python train.py --num_hidden_layers=15 --norm="layernorm" --norm_eps=1e-05 --attn_scale=0.177 --init_out_by_depth=true --weight_decay=0.12 --decay_shape="pow" --final_lr_fraction=0.0
MLP neurons of a small language model. Each row is named by its layer, matrix (up: input weights) and neuron, and shows model dimensions 48-111. Each number is 50 + 12 x the weight over its row's rms, rounded and kept within 0 to 99.
A block is one neuron, or neurons of one layer that tend to fire together. After each block is what it responds to, as a language model described it from the Wikipedia text at the highest values.

L6.up61:56 37 52 58 66 48 59 68 60 47 59 49 72 31 55 44 52 47 58 57 51 48 54 55 50 48 46 55 47 40 31 49 75 53 40 50 36 50 63 63 32 36 57 61 40 34 42 80 35 38 71 51 31 39 53 49 49 63 50 23 57 65 70 75
L6.up79:41 43 25 43 47 52 81 63 52 50 34 34 42 69 55 44 23 55 52 40 47 46 76 66 38 54 33 72 50 47 67 34 59 53 49 43 51 39 52 62 56 50 52 65 30 30 43 40 62 60 38 50 36 35 55 53 53 70 35 44 70 41 40 60
L6.up126:62 47 49 29 44 56 54 70 33 54 51 29 48 32 17 68 59 58 68 59 49 67 63 45 32 49 30 55 28 45 50 42 64 54 65 59 74 59 54 39 60 46 22 56 48 44 33 42 51 64 78 45 26 55 72 79 55 55 44 29 31 66 59 34
L6.up147:64 57 55 41 44 50 40 59 74 71 47 49 61 43 65 47 37 44 23 61 51 46 38 54 72 53 38 53 59 31 78 48 77 43 51 35 66 54 46 43 57 65 33 45 48 31 32 57 37 65 52 38 67 44 49 61 51 49 55 50 35 60 53 38
L6.up164:51 45 38 44 33 62 51 45 38 63 26 71 61 65 40 58 45 58 54 64 51 65 29 48 58 35 37 53 64 28 27 38 51 69 46 63 48 59 71 58 14 63 33 63 45 56 43 40 56 54 47 58 49 57 61 52 50 60 69 42 58 38 47 41
L6.up190:67 61 38 53 58 36 66 72 66 75 64 45 63 51 55 46 55 54 40 52 17 39 68 72 46 53 56 38 55 60 73 41 48 45 57 45 53 33 56 46 62 46 67 59 74 44 41 61 51 36 35 36 50 26 40 40 56 32 39 42 30 49 59 40
L6.up237:35 61 55 63 78 32 42 65 56 39 53 47 31 56 70 88 39 58 54 54 43 37 49 39 59 43 40 55 43 34 42 53 63 48 43 61 59 57 56 45 54 27 29 57 30 64 51 66 49 44 42 53 48 67 49 48 47 58 67 30 54 46 46 61
L6.up257:20 69 29 25 50 50 42 64 47 46 66 60 54 46 75 43 39 46 53 61 40 56 61 62 18 58 59 40 27 38 54 58 50 53 48 55 75 46 69 30 56 53 49 51 57 45 18 55 53 46 62 56 70 73 53 52 53 56 49 49 50 62 42 47
L6.up321:52 48 37 56 54 59 61 56 36 56 36 52 66 35 44 64 35 50 54 43 54 42 26 49 44 28 31 66 50 41 42 62 48 57 57 65 41 59 45 48 78 74 40 60 57 40 24 72 42 51 65 41 54 58 38 29 09 38 55 57 41 59 43 55
L6.up337:39 60 45 39 53 31 40 46 57 43 61 68 39 50 51 20 50 30 54 44 21 48 43 48 46 62 51 52 50 56 68 48 36 50 59 50 38 59 28 58 61 30 53 49 59 32 55 75 65 45 66 44 38 43 38 44 38 50 42 64 55 45 52 59
L6.up349:53 33 46 63 48 63 43 75 72 68 39 68 37 54 69 47 74 39 60 46 61 57 46 38 60 53 50 32 39 66 56 48 54 48 54 46 38 35 37 80 51 38 57 70 38 43 46 48 54 58 49 53 46 44 31 63 59 66 54 61 36 49 50 35
L6.up471:38 52 40 51 65 54 34 56 67 62 50 49 38 42 40 51 58 43 41 50 59 50 35 59 35 49 58 45 48 43 42 60 69 62 65 49 51 71 55 33 41 54 53 51 74 26 58 46 52 58 51 48 53 57 17 70 31 37 52 57 51 55 45 60
L6.up616:38 55 62 44 55 57 32 57 39 33 36 63 50 60 47 39 45 50 36 36 56 44 62 46 48 59 70 38 56 64 46 58 44 60 42 47 39 40 53 58 36 48 77 45 51 39 31 55 39 44 49 53 57 79 34 70 32 59 65 58 38 51 47 63
L6.up701:48 60 52 41 52 40 41 54 64 72 51 30 67 27 41 47 36 47 45 50 61 57 42 58 28 59 50 62 53 45 58 31 55 67 61 62 49 59 48 43 40 55 43 56 53 34 30 43 70 47 53 64 41 64 29 44 62 46 64 57 66 54 62 29
L6.up719:44 43 35 42 28 54 37 64 60 53 54 52 56 41 53 53 53 42 54 46 37 58 23 58 39 51 37 58 55 51 51 31 60 53 57 31 75 73 41 56 50 40 84 41 49 40 47 54 57 51 41 38 44 49 48 46 49 40 38 58 58 58 41 52
L6.up767:38 56 33 41 44 51 72 70 55 43 61 50 27 37 63 50 30 50 51 45 52 41 63 86 39 58 60 40 36 54 65 48 39 55 40 52 42 43 73 58 30 30 49 57 58 53 46 39 58 19 82 68 34 55 25 52 46 48 39 64 30 26 57 33
Responds to: Mid-list joiners and word middles. Mainly " and" before the final item of a list, as in "film director and screenwriter"; also middle word pieces after prefixes like comp-/com- (complications, comparative, Commanders).

L6.up39:51 46 29 65 46 57 52 46 52 51 84 48 63 52 66 42 41 49 53 51 34 57 56 77 48 74 47 36 59 66 55 57 45 29 27 47 56 35 51 59 55 65 57 78 41 60 62 52 27 39 55 26 56 71 51 43 35 39 29 34 58 59 53 59
L6.up129:42 42 50 66 26 45 35 52 66 63 68 49 38 84 60 62 54 60 29 56 44 61 66 50 51 25 33 35 54 40 51 68 51 47 53 23 56 46 68 45 45 46 42 54 46 59 52 45 57 24 49 53 52 57 65 58 67 54 50 61 43 66 52 63
L6.up149:76 40 52 38 20 57 47 42 59 45 58 58 39 73 71 65 64 57 62 51 53 24 74 56 63 43 42 66 51 62 64 47 48 37 34 38 53 45 54 73 53 50 54 51 37 50 63 46 68 78 48 44 54 29 36 63 37 63 67 60 46 54 50 59
L6.up197:37 52 41 46 38 65 73 31 58 49 59 61 52 53 45 59 39 56 37 40 51 65 42 53 60 50 36 39 61 33 40 58 75 52 43 69 46 67 36 50 59 61 56 53 31 33 43 63 58 51 33 48 71 24 34 61 67 50 81 52 44 46 40 66
L6.up267:58 44 53 28 31 52 45 51 43 53 51 51 70 44 72 73 39 60 46 54 41 61 51 65 62 31 30 47 60 40 56 43 63 50 36 58 46 50 64 57 49 66 29 66 50 45 53 22 37 47 71 45 66 59 52 81 69 52 49 68 30 47 35 44
L6.up279:48 28 51 47 36 52 51 49 45 55 59 36 60 53 64 60 65 46 63 51 37 59 45 45 53 46 31 82 80 57 49 52 63 67 41 59 39 46 44 40 45 73 45 67 34 56 40 36 50 61 71 37 43 45 36 55 46 58 51 51 51 41 46 71
L6.up285:41 58 44 58 29 72 50 53 51 76 29 58 51 66 61 59 54 73 55 41 30 52 81 36 74 57 46 51 50 49 57 52 55 43 40 52 42 28 57 37 60 49 48 48 61 53 54 61 56 59 49 40 59 50 57 53 52 36 41 55 48 59 33 38
L6.up309:68 43 42 52 51 65 31 48 42 70 69 50 55 40 60 57 35 59 45 48 52 46 47 42 58 68 49 33 58 47 40 54 37 58 52 48 43 77 66 46 68 58 41 60 48 53 62 60 39 52 42 59 64 49 37 71 68 43 42 51 46 81 13 43
L6.up457:55 49 42 59 57 62 41 38 58 78 61 39 59 66 52 54 49 74 42 52 48 53 44 60 64 55 47 45 52 52 51 36 41 39 43 51 52 35 40 61 66 55 74 39 50 33 45 30 35 58 54 31 35 51 48 51 57 37 42 67 42 41 70 52
L6.up461:72 57 53 45 26 69 44 57 63 55 52 50 63 58 54 28 59 52 22 50 47 63 42 57 47 49 42 50 60 56 52 66 32 50 50 44 51 62 54 61 77 64 43 48 35 53 54 46 51 49 73 41 71 40 41 35 51 54 57 75 48 50 62 45
L6.up514:45 69 34 38 53 75 62 43 45 50 30 51 62 35 47 43 48 30 45 32 55 46 52 52 46 54 37 59 48 38 48 57 55 71 65 50 60 63 54 54 42 61 34 55 46 49 64 42 50 55 59 31 62 64 60 68 44 78 55 66 62 65 23 14
L6.up543:68 42 28 55 32 58 64 54 46 71 45 73 41 47 70 59 33 44 41 30 39 53 65 45 54 40 51 61 39 50 53 31 38 59 44 52 45 37 40 56 63 64 45 51 35 49 54 39 55 63 50 61 38 31 34 50 58 60 56 50 39 47 25 63
L6.up564:53 65 60 45 27 72 51 63 57 58 56 52 48 60 57 73 56 28 35 49 45 46 65 75 48 49 46 30 53 62 44 54 57 44 39 49 43 31 66 53 48 47 43 52 56 43 64 58 33 73 65 39 51 64 38 52 32 40 30 50 40 47 63 72
L6.up589:32 38 47 46 57 50 42 53 66 43 67 48 56 50 58 30 77 37 37 47 57 42 50 56 31 44 52 67 81 35 67 55 46 50 59 44 35 49 40 58 49 63 67 43 53 46 53 57 45 66 42 53 42 64 57 51 63 20 49 46 40 61 54 60
L6.up618:44 34 56 60 64 49 48 52 42 38 67 61 34 74 36 47 55 39 23 46 49 56 42 52 37 55 42 34 71 27 36 58 55 55 67 53 51 51 41 37 61 65 43 67 71 33 64 58 59 40 51 63 63 60 60 46 50 35 66 45 67 49 46 54
L6.up728:70 55 60 37 54 56 50 44 62 47 52 31 45 70 56 57 73 58 41 26 35 31 64 47 67 57 35 55 68 49 47 51 48 65 46 88 44 55 47 45 36 42 52 51 56 41 36 62 50 56 50 25 61 59 49 44 31 65 55 68 30 46 36 50
Responds to: Year second digit. Second digit of a four-digit year, right after its leading 1 or 2, as in 1|9|34, 1|8|48, 2|0|17; weakly also an s after "con" or "(".

L9.up56:60 72 33 46 32 45 63 39 52 56 52 33 32 59 55 36 30 42 50 63 43 53 37 51 41 29 60 66 19 46 46 80 57 28 23 48 47 45 62 30 45 51 53 53 31 52 38 55 51 21 43 44 65 50 45 58 34 47 64 61 33 70 36 41
L9.up340:40 44 30 48 42 59 37 46 55 67 50 50 51 45 42 57 54 44 36 73 40 46 43 58 62 82 46 49 52 49 39 79 40 46 53 62 64 36 70 45 54 38 50 61 63 43 38 51 60 60 47 70 39 42 49 46 34 50 35 51 40 40 44 56
L9.up602:41 51 55 43 38 52 49 76 65 59 85 50 55 60 47 37 65 35 57 25 54 57 54 39 53 52 59 66 57 57 41 32 43 59 42 63 55 44 66 71 45 51 39 51 34 56 60 53 56 29 72 61 42 59 30 66 48 51 43 47 66 33 38 45
L9.up762:56 57 35 42 52 42 46 65 37 44 59 38 70 68 49 49 56 46 73 61 25 45 63 61 54 56 49 29 66 46 45 47 47 42 31 50 71 56 67 33 67 37 38 37 51 40 39 50 25 42 55 55 50 43 47 42 40 47 46 42 26 53 65 48
Responds to: Coordinating conjunctions joining names. The words and or or that join the last item of a list or pair, usually proper nouns, institutions or alternative values, e.g. "Grand Ole Opry, and Ozark Jubilee", "157 m or 515 ft".

L6.up32:67 30 32 56 27 53 38 48 66 65 54 43 45 46 43 47 28 48 63 51 42 32 58 66 42 43 49 62 69 48 48 60 39 57 76 64 60 65 45 60 60 59 70 59 55 44 74 48 48 34 37 54 46 67 61 27 59 64 57 47 46 42 40 34
L6.up76:31 38 29 41 71 33 45 59 41 58 44 50 45 78 62 39 26 62 56 54 45 36 57 50 47 78 39 57 49 69 57 53 39 55 64 75 46 49 56 75 61 76 46 58 43 50 56 61 42 52 52 37 60 44 61 68 45 51 48 49 57 73 52 59
L6.up152:56 40 45 55 64 29 49 56 24 38 65 71 48 62 77 61 43 78 45 68 60 51 56 49 47 53 51 48 46 73 37 50 56 56 49 54 48 44 30 52 43 48 45 69 74 77 54 53 53 43 43 43 36 49 47 55 56 60 60 42 40 58 43 38
L6.up183:33 54 74 38 46 77 56 36 48 61 59 40 47 53 58 68 53 45 53 53 46 44 62 66 72 62 52 39 49 50 58 44 51 65 52 31 39 51 66 52 61 56 42 62 56 47 44 51 44 58 55 53 66 53 42 80 50 50 72 31 32 87 47 59
L6.up185:58 39 55 38 53 64 54 62 32 53 56 69 42 64 81 45 50 52 55 55 40 39 41 43 52 48 58 62 35 37 54 47 66 66 27 35 54 45 59 57 83 56 72 38 33 35 64 50 48 48 44 67 35 60 21 35 43 75 51 53 56 59 35 37
L6.up241:52 53 40 57 32 42 50 41 51 54 63 64 68 54 92 59 43 56 45 65 56 58 46 41 42 38 26 41 18 54 56 54 51 80 36 40 52 50 44 49 42 33 60 59 37 57 36 42 41 59 55 54 29 59 62 64 50 43 67 64 48 59 69 42
L6.up242:53 42 39 67 64 48 54 77 45 60 69 48 34 38 53 50 53 63 64 36 60 52 64 35 59 51 44 57 61 38 44 33 49 59 79 55 61 26 31 57 67 37 68 50 48 48 67 44 62 54 47 66 37 60 53 35 35 48 54 24 31 49 46 45
L6.up481:56 54 50 65 42 42 50 41 25 51 70 61 43 41 56 67 33 62 50 48 49 66 68 31 47 51 40 53 63 42 32 34 49 45 42 68 63 59 69 55 55 51 42 49 44 63 51 33 43 54 76 53 32 56 59 61 32 50 54 58 46 88 47 41
L6.up506:44 19 56 71 54 68 18 63 26 41 39 73 55 46 46 57 55 39 71 35 60 65 36 40 53 30 50 63 48 50 58 39 57 61 43 65 46 59 72 65 64 45 34 47 58 44 46 47 61 43 31 50 70 44 33 48 54 49 46 38 37 46 50 57
L6.up508:40 31 66 42 69 49 49 23 54 44 40 91 53 53 47 44 19 38 60 43 47 80 46 37 58 37 31 58 59 65 67 52 56 36 57 55 56 53 54 44 57 64 53 68 32 70 39 45 35 37 46 50 60 62 47 36 45 50 33 53 40 69 41 50
L6.up541:60 60 29 60 25 54 47 48 19 36 74 31 52 58 43 55 64 67 54 54 42 45 52 35 51 51 33 41 39 42 40 59 47 67 61 60 71 56 44 58 53 37 63 66 65 74 46 56 61 40 33 45 45 48 38 53 61 51 25 68 46 37 43 36
L6.up615:50 49 56 61 65 31 39 55 42 55 36 52 56 51 64 42 39 59 50 59 53 63 46 73 51 46 32 48 38 68 40 70 36 66 27 62 50 58 66 51 50 67 46 48 44 48 54 61 52 61 46 49 79 65 34 54 58 49 39 54 43 68 59 27
L6.up625:45 38 50 54 55 36 39 48 56 48 70 61 45 49 80 35 22 54 53 59 57 37 49 53 46 29 45 53 64 50 33 53 52 53 54 33 51 66 52 60 49 73 46 60 44 52 58 63 50 49 38 55 56 47 57 58 49 52 49 31 74 71 68 29
L6.up648:50 46 40 32 51 53 44 48 44 59 48 50 35 41 63 33 49 44 39 49 65 55 33 49 45 64 44 73 60 65 62 43 57 38 56 48 64 45 26 62 73 70 47 51 62 70 72 64 16 38 40 62 41 62 32 72 47 47 75 41 59 68 52 50
L6.up655:70 47 57 55 50 41 59 53 45 49 53 66 54 38 63 52 37 63 45 41 63 51 68 60 49 59 60 45 73 53 49 69 32 76 50 68 37 45 41 67 24 54 48 51 42 72 46 53 69 49 27 45 39 52 27 52 59 38 36 48 46 57 37 42
L6.up680:59 39 47 66 62 61 53 53 57 46 60 53 45 50 49 43 44 47 90 51 41 67 45 51 57 73 38 46 60 53 34 48 61 49 52 49 43 56 37 64 60 78 56 51 41 47 50 56 49 71 65 49 43 47 40 55 51 37 26 53 47 65 71 43
Responds to: Verb inflection suffixes. Inflectional endings split from a verb stem, mostly third-person -s/-es in plot summaries (deliver-s, surviv-es), plus -ed and -ly.

L12.up601:73 68 28 48 64 48 54 48 41 61 62 58 32 42 52 50 71 49 48 42 44 41 67 43 53 44 59 50 50 37 41 61 46 61 32 47 51 53 43 46 50 43 60 44 34 43 47 51 60 25 62 44 67 56 60 40 53 52 55 66 64 46 56 67
Responds to: Decade digit in years. Middle digits of four-digit years, mainly the decade digit after 17, 18, 19 or 20 (17'8'7, 18'8'3, 20'1'8), plus rare word pieces like as-well-as.

L9.up342:55 50 53 31 65 40 39 67 39 53 56 44 74 48 40 61 59 65 60 60 43 41 56 77 41 31 38 34 68 48 36 57 40 41 60 40 65 60 50 51 57 49 56 51 27 54 40 38 37 50 44 47 49 41 46 57 42 31 51 36 68 41 52 50
L9.up373:67 47 61 54 44 53 43 39 60 44 50 71 55 63 63 50 44 49 56 61 57 63 45 53 41 25 56 52 62 48 57 42 38 60 56 22 47 60 54 65 46 35 46 58 43 48 23 61 51 78 69 39 71 44 35 40 52 57 54 44 35 40 42 48
L9.up383:60 52 43 51 65 51 49 43 43 40 64 46 61 53 56 60 56 39 62 40 37 50 69 64 31 25 47 40 62 54 37 42 54 67 73 69 47 53 62 58 51 36 36 70 26 44 56 37 58 64 54 39 34 58 18 48 66 42 55 46 38 43 44 59
L9.up573:47 46 75 48 61 65 40 35 42 54 57 47 38 60 42 61 44 41 42 58 37 50 61 56 51 40 20 40 57 67 48 59 40 38 60 58 53 66 49 49 37 40 52 40 58 58 60 56 67 58 52 61 61 66 71 45 33 54 73 60 39 66 47 63
Responds to: Section heading closers. Closing == or === markers ending Wikipedia section headings such as Career, Plot, or Release history, plus heading-final tokens like the s in Languages.

L12.up299:21 42 54 53 52 43 50 43 50 63 42 60 62 50 53 60 65 50 47 47 34 47 45 48 44 57 67 80 47 42 23 55 47 47 57 69 57 25 37 37 40 60 39 56 50 70 43 48 65 51 44 34 51 69 44 33 42 60 52 56 38 52 43 37
Responds to: Intransitive motion verbs. Verb tokens and inflection endings (-ed, -s, -ing) for moving, extending or passing, e.g. crossed, stretched, sailed back, moved, fell, descends.

L12.up390:50 53 64 41 66 63 46 33 37 54 52 64 44 45 67 47 60 73 67 66 52 61 45 68 49 29 43 54 51 45 48 40 46 35 45 48 76 46 44 40 24 55 50 51 47 55 48 64 54 45 77 54 58 34 55 42 35 57 48 36 48 62 43 55
Responds to: Table row line breaks. Line breaks ending a row of a markdown table, especially right after the |---|---| separator line, just before the next | row; also after image captions.

L12.up109:52 34 48 58 58 38 57 40 50 49 26 51 51 50 44 45 57 57 65 53 45 44 33 72 53 35 32 64 72 39 31 70 36 68 49 42 51 36 77 67 65 36 34 51 40 69 62 60 66 62 31 44 46 79 53 59 29 48 59 63 69 51 62 44
Responds to: Clause-joining conjunctions. Mostly "and" (also "as", "which", "that", "but") joining names or clauses after a long noun phrase, plus final digits of years like 193'8'.

L6.up130:63 69 53 58 59 58 71 57 57 69 46 50 49 84 53 28 33 38 37 54 57 52 43 61 57 36 49 63 50 53 75 60 47 32 11 50 51 50 65 41 70 68 55 35 39 20 65 48 35 46 53 40 56 45 61 59 73 43 50 49 33 33 57 49
L6.up222:71 37 31 41 46 52 57 36 52 65 49 55 42 52 47 48 37 21 42 55 65 48 52 65 59 45 78 74 17 49 66 55 58 35 31 62 55 61 37 57 63 45 65 47 38 31 35 62 50 67 38 34 52 67 62 41 44 63 57 60 39 61 36 64
L6.up226:46 60 48 46 56 64 61 53 54 44 56 75 59 73 71 45 62 33 26 62 54 60 39 46 53 67 48 24 48 54 51 41 50 56 70 69 55 54 45 33 74 60 44 34 59 43 39 59 61 41 49 33 49 33 46 51 53 54 73 50 52 34 23 49
L6.up249:55 27 65 49 52 55 37 49 38 45 72 51 46 43 67 54 39 31 58 64 41 59 52 47 41 29 34 36 47 37 51 62 47 57 37 50 53 40 66 47 36 72 58 60 45 44 54 55 56 25 52 53 55 34 65 42 54 42 60 39 48 48 48 53
L6.up352:61 42 60 57 56 56 66 46 69 47 48 57 44 33 50 61 38 56 36 37 29 32 41 57 59 55 48 58 48 35 41 66 59 49 59 34 45 54 61 54 36 47 61 44 38 37 69 42 78 66 42 36 51 46 51 24 48 52 45 46 17 56 58 45
L6.up356:54 42 76 42 47 41 27 49 60 51 34 55 41 60 70 32 41 41 29 51 62 61 51 50 35 46 44 35 51 38 51 66 64 56 42 59 68 59 56 51 52 50 50 76 32 26 51 44 42 44 57 42 54 42 57 53 50 60 66 34 23 51 39 65
L6.up377:44 63 42 34 44 36 40 47 42 47 69 56 49 48 19 33 47 40 38 51 52 49 73 34 63 34 35 36 39 57 68 49 37 49 42 48 32 38 73 59 48 44 38 40 37 50 35 36 74 57 70 67 60 57 57 51 50 66 59 32 40 53 57 62
L6.up405:52 32 44 59 53 42 60 55 44 78 49 71 34 51 47 56 49 44 49 35 39 51 44 43 42 53 79 60 40 63 53 68 22 46 41 62 50 42 52 57 50 59 53 44 61 22 62 44 54 32 50 57 55 59 59 38 74 50 48 40 45 62 70 52
L6.up500:30 40 48 44 42 50 63 44 63 44 67 48 50 38 48 52 62 25 46 55 16 62 60 43 38 73 70 55 69 39 55 24 70 61 48 43 60 59 39 52 52 63 66 58 55 45 76 41 47 41 56 56 52 45 54 30 74 34 39 30 42 43 34 66
L6.up533:22 55 47 44 65 52 74 59 68 48 39 36 48 48 52 48 50 46 58 44 45 56 28 52 46 51 54 66 32 57 49 45 44 24 29 59 27 59 72 35 48 44 43 47 62 50 62 63 37 52 50 58 51 49 51 48 72 26 63 32 43 41 42 72
L6.up562:67 41 61 65 48 46 52 54 51 78 50 47 41 57 56 30 32 26 27 52 49 64 38 55 22 54 71 40 68 58 42 56 40 48 41 45 62 48 59 46 43 65 32 72 64 37 68 64 47 44 38 43 43 55 47 52 68 75 58 36 33 41 57 63
L6.up575:45 63 43 52 29 48 30 56 46 59 66 81 37 39 61 54 55 29 66 49 36 42 42 42 66 38 51 60 53 55 50 51 37 47 43 38 66 46 50 51 58 58 40 45 44 34 54 39 52 50 36 29 53 39 62 48 79 39 58 42 38 35 58 50
L6.up647:38 57 42 50 49 39 59 56 50 51 21 45 62 44 59 60 55 48 58 37 57 81 70 69 52 44 49 56 41 42 66 49 25 60 39 47 56 71 50 41 77 59 58 39 46 37 48 62 39 59 46 46 52 45 36 61 35 58 27 55 55 33 30 53
L6.up681:66 38 37 68 37 66 50 50 58 56 48 45 55 70 78 38 41 59 43 43 48 56 41 46 33 44 39 74 48 63 50 65 47 55 44 63 47 54 60 43 52 54 52 51 64 38 68 53 23 52 54 56 47 53 59 54 50 53 54 27 42 53 54 61
L6.up702:67 30 28 44 47 70 62 50 41 60 68 57 45 73 68 42 48 38 44 68 51 57 59 44 41 53 52 61 43 53 43 61 39 56 43 61 34 50 48 36 46 72 52 56 59 38 43 56 56 62 53 22 56 78 73 60 48 22 54 57 40 47 12 65
L6.up726:38 68 79 50 60 49 53 32 46 64 62 58 21 36 34 26 47 40 40 44 22 42 49 23 64 33 71 34 50 50 43 35 42 51 30 63 60 61 67 50 60 42 41 34 63 41 47 61 73 61 51 49 57 57 56 46 48 49 36 44 31 41 51 39
Responds to: Markdown table row ends. Line breaks ending rows of pipe-delimited Wikipedia tables, plus the final pipe of a header row, e.g. after stats, scores or a column list.

L9.up131:77 53 30 39 49 55 51 63 49 43 37 45 55 58 57 59 62 65 29 34 47 42 63 71 36 65 58 60 58 50 61 49 49 44 44 60 54 30 71 60 50 57 50 65 47 43 61 47 47 52 59 36 63 53 58 29 62 30 37 56 45 63 50 61
L9.up174:77 56 53 43 51 30 58 53 41 38 70 45 62 36 55 63 36 47 56 63 41 33 65 36 58 71 40 40 52 50 44 31 46 61 46 77 46 65 44 53 50 57 63 48 29 40 72 55 36 56 51 35 75 28 36 46 51 39 47 51 47 58 42 47
L9.up239:36 39 59 49 64 43 30 46 69 54 42 58 54 35 51 51 54 65 42 37 38 35 36 42 73 53 31 44 30 35 15 64 44 44 64 48 47 68 37 35 66 54 53 58 30 57 57 51 51 23 54 32 52 48 61 43 39 48 33 57 32 60 47 42
L9.up429:54 44 61 54 59 41 54 62 52 36 36 45 63 42 48 60 51 62 41 60 53 31 50 70 52 57 30 47 74 52 44 44 37 54 31 66 52 55 47 42 62 43 34 46 38 45 55 50 50 62 59 48 62 60 54 29 63 55 45 54 25 73 43 58
Responds to: Year decade digit. The third digit of a four-digit year, right after 19, 20 or 18, in dates, birth years and seasons, such as 19[3]4, 20[1]8, 18[4]1.

L9.up125:50 50 22 44 70 38 45 60 36 56 53 53 51 58 57 42 43 70 49 58 29 41 47 69 44 35 34 76 37 59 47 36 53 50 39 64 47 54 51 58 45 44 41 60 55 48 67 45 41 42 56 58 33 45 51 57 48 55 54 43 46 65 74 34
L9.up306:62 44 31 86 71 39 56 48 65 41 58 35 37 55 79 41 51 53 34 41 47 40 48 56 47 35 57 62 49 36 51 52 42 56 36 59 46 45 60 47 65 39 32 37 34 48 57 63 58 52 59 63 54 66 38 40 43 44 36 46 38 46 56 56
L9.up390:48 49 25 41 34 34 44 46 40 44 47 42 45 61 30 61 36 41 69 54 35 55 58 56 41 52 53 45 51 52 20 39 25 42 51 55 57 60 51 81 48 71 58 67 50 48 56 53 54 55 57 38 53 61 40 63 43 32 50 53 58 52 58 51
L9.up677:64 33 39 43 49 19 65 59 52 84 21 45 37 65 56 48 67 48 58 57 39 50 40 41 49 42 22 69 63 45 46 46 52 36 46 68 51 47 61 44 71 60 51 47 45 52 42 48 59 44 60 62 43 41 52 54 45 53 36 60 39 50 52 56
Responds to: Verb stems before inflection. Main-verb stems or word pieces right before an inflectional ending in running prose, e.g. proclaim(ed), buy(s), share(s), enabl(ing).